config.toml
intermediate_size = 768
norm_place = "pre"
norm_eps = 1e-06
optimizer = "muon_variant"
batch_tokens = 32768
train_tokens = 360800000
max_steps = 11011
dataset = "wikipedia_en"
MLP neurons of a small language model. Each row is named by its layer, matrix (up: input weights) and neuron, and shows model dimensions 0-159. Each number is 128 + 24 x the weight over its row's rms, rounded and kept within 0 to 255. Numbers have three digits each.
Before each neuron's rows, "fires on" lists the tokens most often at its 100 highest values on Wikipedia text that the model never trained on.

fires on: " one", " three", " two", " five", " \\"
L3.up417:101118163118101104111146107086138128082143103155124166100151131119154110124165104126101109112131117146120135094107090155106107123117115137126134142117122173112122128173131146132104147125157131127089161082121152161144123095083125193130129119102139110111111142153128130148133118114103108091124123156160138161125085087106097098109090183106164109058172117135121140119138138098137111112116098128100143137121166138147128133131113129120091162154165124117150166156102102092156131094094118

fires on: "_{", "(", " men", "+", " O", "%"
L3.up551:118103128100155152113114153133130122140162127137111122131113127104156139142117151131129132143133128116133086077132106106088149101100118098182136121155125135150165111083123145040086137150118123129140109143152118123123127126154109128132111149127142146125130108147141115120089143121164046104104113063114156146150090098109146150075146093123127119129146138127130128144131126076112103120133146118144175160110157107122130131105111135093149079145155093120127130118172128073100140138092114

fires on: " house", " Ha", "″", " King", "aged", " National"
L3.up347:144127142084113153159107130108082139168118101125107149111120146052118109119174127159106143078128138119157152144141087149140141155101117126148140127102106134138142173167133079095130138092136119124130103098110117092137059133111096121114109139142169112127120113099144144070150152117160143118100088117113149075131161092111112114129130159125115164128111107108158137093119122101138115111078137137101137180128129122117111132139157114136106106104152152140118140144116146117117116179148107

fires on: "ul", " number", "cre", "°", "um"
L7.up156:149133175127129095167100166128076168159133139148155177165107109116148130130138143122132136142121126086127144125076127116145165093118144135084153119147119185102130129116087132141154172163155091100145126089113102139101077132135124126089127139109126139150135067137126104127171147102120098156116108127108151134150144131097103152132101090105131085098165145118142106178119129124132147099127118110149128130114137132093114113187161118144127138133130095080146144125126123123141173138117125

fires on: "\"", ")", " footballer", ":", "),"
L4.up108:147111166111132142151083106152154134101152171142143112144111128122178171091099134146114114137121145151121121120148115089142145153119108095147151149134102109153138152143130134176106140103168169100139139145122144100208117140133139087147108146140110147114103147156129143101111102151122143089149150126124122130132143112125146126170131111108095129135164144135148148139107177158172083153144135118121181088159118109113138117136134140139073157146085118117157085124102150072111136126152126

fires on: "on", "be", "n", " be", " Lin", "vin"
L3.up244:205138105102118105121140164118104126149162106111133119097086142159092133150094123173101137210184162157152149138139112106124108137128109130125105119158145126124112121104123114105162116159140130122104118129109124152159105121111162136129118141129093124139137098139140136149139165119109096138148104110158123148174141126157107131077122087140108204090119132146111152147160080127129131138115095121114118091133092116133121166163129146110158112145162112131157107099160116113130125139142109

fires on: " over", "over", " Up", " than", " cost", "$"
L3.up169:125104143132089078141126137111095154177135151138119128159145077180137146115115145111160149126175089130126154148087124094101086140124116124108154139194121120091122100142141109108142127139173135129122118141120148160117140103133117157130150070126097130103075131140166117128122140136066115122148126109146097108124146129123069140124154121099119139138174119143139090154137138113131132132147124124134176125126126164156090125120124126130145098135127132134086116104152089078107120126188108

fires on: "'", " by", " on", " against", " W", " cap"
L4.up299:145163110165097151144161139128143143118087128093105160122171076130115124146140137124115080114115141112126090098113138104145141138131108078134151083143135150119133118167127097101141144091154096118114120158142127115149115108127104129157182129145174092150143097152106118089093093136124125107120157134144174128122123109196112116099134141137095134106140099117156102161138152175132149145096145107158127145131118107109100119113100143151105111109165114112059132106130103170095143133123118

fires on: "\n", " for", ").", "ity", ".", "se"
L3.up1:197110136090120108098083130128114126146126110135114160120095117166156168123129092079113118166127124112116111118133088138095185137144132128124162086156092121098107073157105120148128109119113101109139118142129096148156141149153129086114122147127118123097109155163115185144119113128121115165132149133145106138164131123131126151085146094183108107142110134125164142130118168096157102095109095160145095144103109106153154118163125141117090138112128155109127102130128157094116145162135151

fires on: "se", "e", "le", "de", "ine"
L3.up502:116137125117115092167149145091119145134144111142140130101152083108127129156118131100154138090110138145141146120094155128118130120116084092094067193161126127126131142100103169134186128116127124110138128123137119158082088109129130158179136096128121154131100093107129148132144137126127150105134165133133109126140151141102173123096119123114123147136175099141118127140135100128131107147058115106134136113065139174141102155152104115065150137126135113097122137131149115117135113161173172

fires on: ",", " Far", " \"", "s", "time", "ed"
L7.up131:103081122163111166157148100124148101152099134135153113115115116104130183144096129145130086105095110146149158159135139095139094134138109151129149105108137130100156119158146111082143101127161109136134133132135102166109134146183150138136140119124063140082143144102143160103151113124161101109064134117156125090141121091111136131169127108126170120138145130143116155140120116134101173116128145104163115177122114140150129150118115094168149126122139085172159099115104096153146147112103111

fires on: " –", " —", ")", "bra", "\""
L3.up701:129163175131122113103109131114135100121118166130125145095128137088119126134099134162105156126131129130124126125157113133156120142157156152134098132091138171134129108131124079150166136090109124092105080125168161139132145101177140151107105146118077138124142125087131152141094158094164165124124176086159116121121144125156124092178100081132094087111146159117115127114125134157125098134147141132171115109097099107168150165136132149148133129154158135152129106127140121079121084143148087

fires on: " con", " Force", " line", " surface", " Regiment", " War"
L3.up142:155138111111147116154117081062129143115114145105150137086114066133104145153106142166125130113147125075144126111067148134106157121152119166130126143126110099082130157138130154094167147108169129137153104101101166175093143105152088105112120143096137102102092139112123162093130114120130132112118123154152098129122138168204149160119155083127118162112131144111143138156136138136123147101146139145143134154157136122116136087143123105135125138114146119118153148107117132144112130157086168

fires on: "b", " hold", " Ab", "ric", "em", " McL"
L3.up746:163118136127111129089109125116105126091150105130108117078192104104153115154142140138147128135164094094112097124143171139132097135204166140109105153105098154121159092134153126078119161151112119132104157130130102087104124143141135142092136116108157151162129139150100128118141153156164121142097169147112130130118109130122104117098167118107094122174100069123152125112112121150126156120171072111168121134144119130148144146133120100108130113135158156140108126149147090126134162156144149

fires on: " she", " |", " long", "After", " he"
L3.up87:108163168124125131142114143158122110141072111146119109113085081136185118151131154160099138064133158159111148123134126151162118154085125122142088127158132150118131120127138130084129137140115127103146079121118090117125096169091139154133101101142173142132134117133108088126117116126092136146092160140109146086127133155099144146155097130141148147138117137119116130146164093169111124097129122147138102108089114144168145191123140139148101113145174117152134102099126135096173104170131115

fires on: " at", " \"", " since", " until"
L4.up694:135114079138141075120144122118118130143130105118132142104142137159155117126147137123165129135147128162203100148111145095103135107149118092132160086162154116131179133141115131069119109155158124132094127131145100186081118137126104104161122156115141111105111163145163160079146122098152111132102098099122154124099129089119143102131170149123112125101148086146092142164140133137149132126109122100126105133092129106126142127179144094106117114139118122143127148142182137158149170151113150

fires on: " G", "^{", " composition", "G", " short"
L3.up571:120135157097087122125130090124122131082166113133073121133138134151143097152160095143140107130073132177103147142105130142091128137148119113131110132104133109127137109130109126077148149147151108110166131131118137160089117149112087112138149135103125159114117132130143147106091101152085147149120125171100136127124111111095129109162165142128146144095100128180141139130093123153152106087139125151146094055099136177154153135122101151124119107098074091145154121139121141114113106149128074

fires on: " both", " large", " often", " wide", " frequently", " prominent"
L3.up377:115111151104126128121123134117154112173123185149094150163109108143128102116132112118137132122116122177168152101109138153097104154130146112171149092124182103132152097143153147122106154139125144165104116088113191150122135134125130152132098108143156137100099072112126093114135078122138132104133077174105145105129130153095133193113130112154097125187130120133107143133149135091076112153108129138103110121101090138112153136126108107109116154083125111125154124099118115131141104150112143

fires on: " de", " Con", "|", " run", " Min", " war"
L3.up594:135138159131130151137143139090111113131145100128140140158168081124132107140141147131078128144116162079153148116105167145106092110080126144128130115171124098118112151131155104139168111151137099145094110164140132135104132110157121152089124142105145097133121132179083124173117100159139123105083143114169143151096137161142139158132124122138098132097135139109147094103149147146132072097091125107148166145103144119194098144123123126141103123102157133113168104144133082166123154147143108

fires on: "lo", " also", " take", "ki"
L3.up580:160101107102102070155161153163147133112134135152128166119100138119103149145113164181110139171122122122117141139099139110129104126152169114131156132127127122126106126127136134136171124169122138115129184142069115130106096132173093101104133107112194150111138123132125108147121140132110113148181142117127102167125139111165119099137137121163102123120141129184089123077157106134144146108145116096116144110097180074118123148112170144127119152105108153101159128107111123095156137117139142

fires on: " had", " made", " has", "."
L7.up394:110142087122121128101155104107102147152150116124132114136114111150131096142141136149097153101163121148109110092161100101128072151092123126099106156117114147144145104110115130134130149168098109131143126144145153120125101152132104127111143089120144085150163151091123160084147146146115108153154164155108110107095107114112080191135174146184110120151114125142096123129160089105111098162161122123147128123128129145146155106120108098132119154131147126115143090146137136059184140153164109

fires on: "ra", "ron", "a", "ol", "ro", "um"
L7.up603:183147125130143133123127134109102112128207149151134153147139122128091176100110092158103157111154158088144117129135136091119144097145112184171119117103105155116133109168103132086099144133139125108156164139133146113133136159146105151134133139137141134147064152115116156166072129108112147146090157150139126124151112083085123112155128087127109099123090130123119112119156137145135107117131130114137134137152146149131105146139149105086173130155115120156137126155130154149166129187135102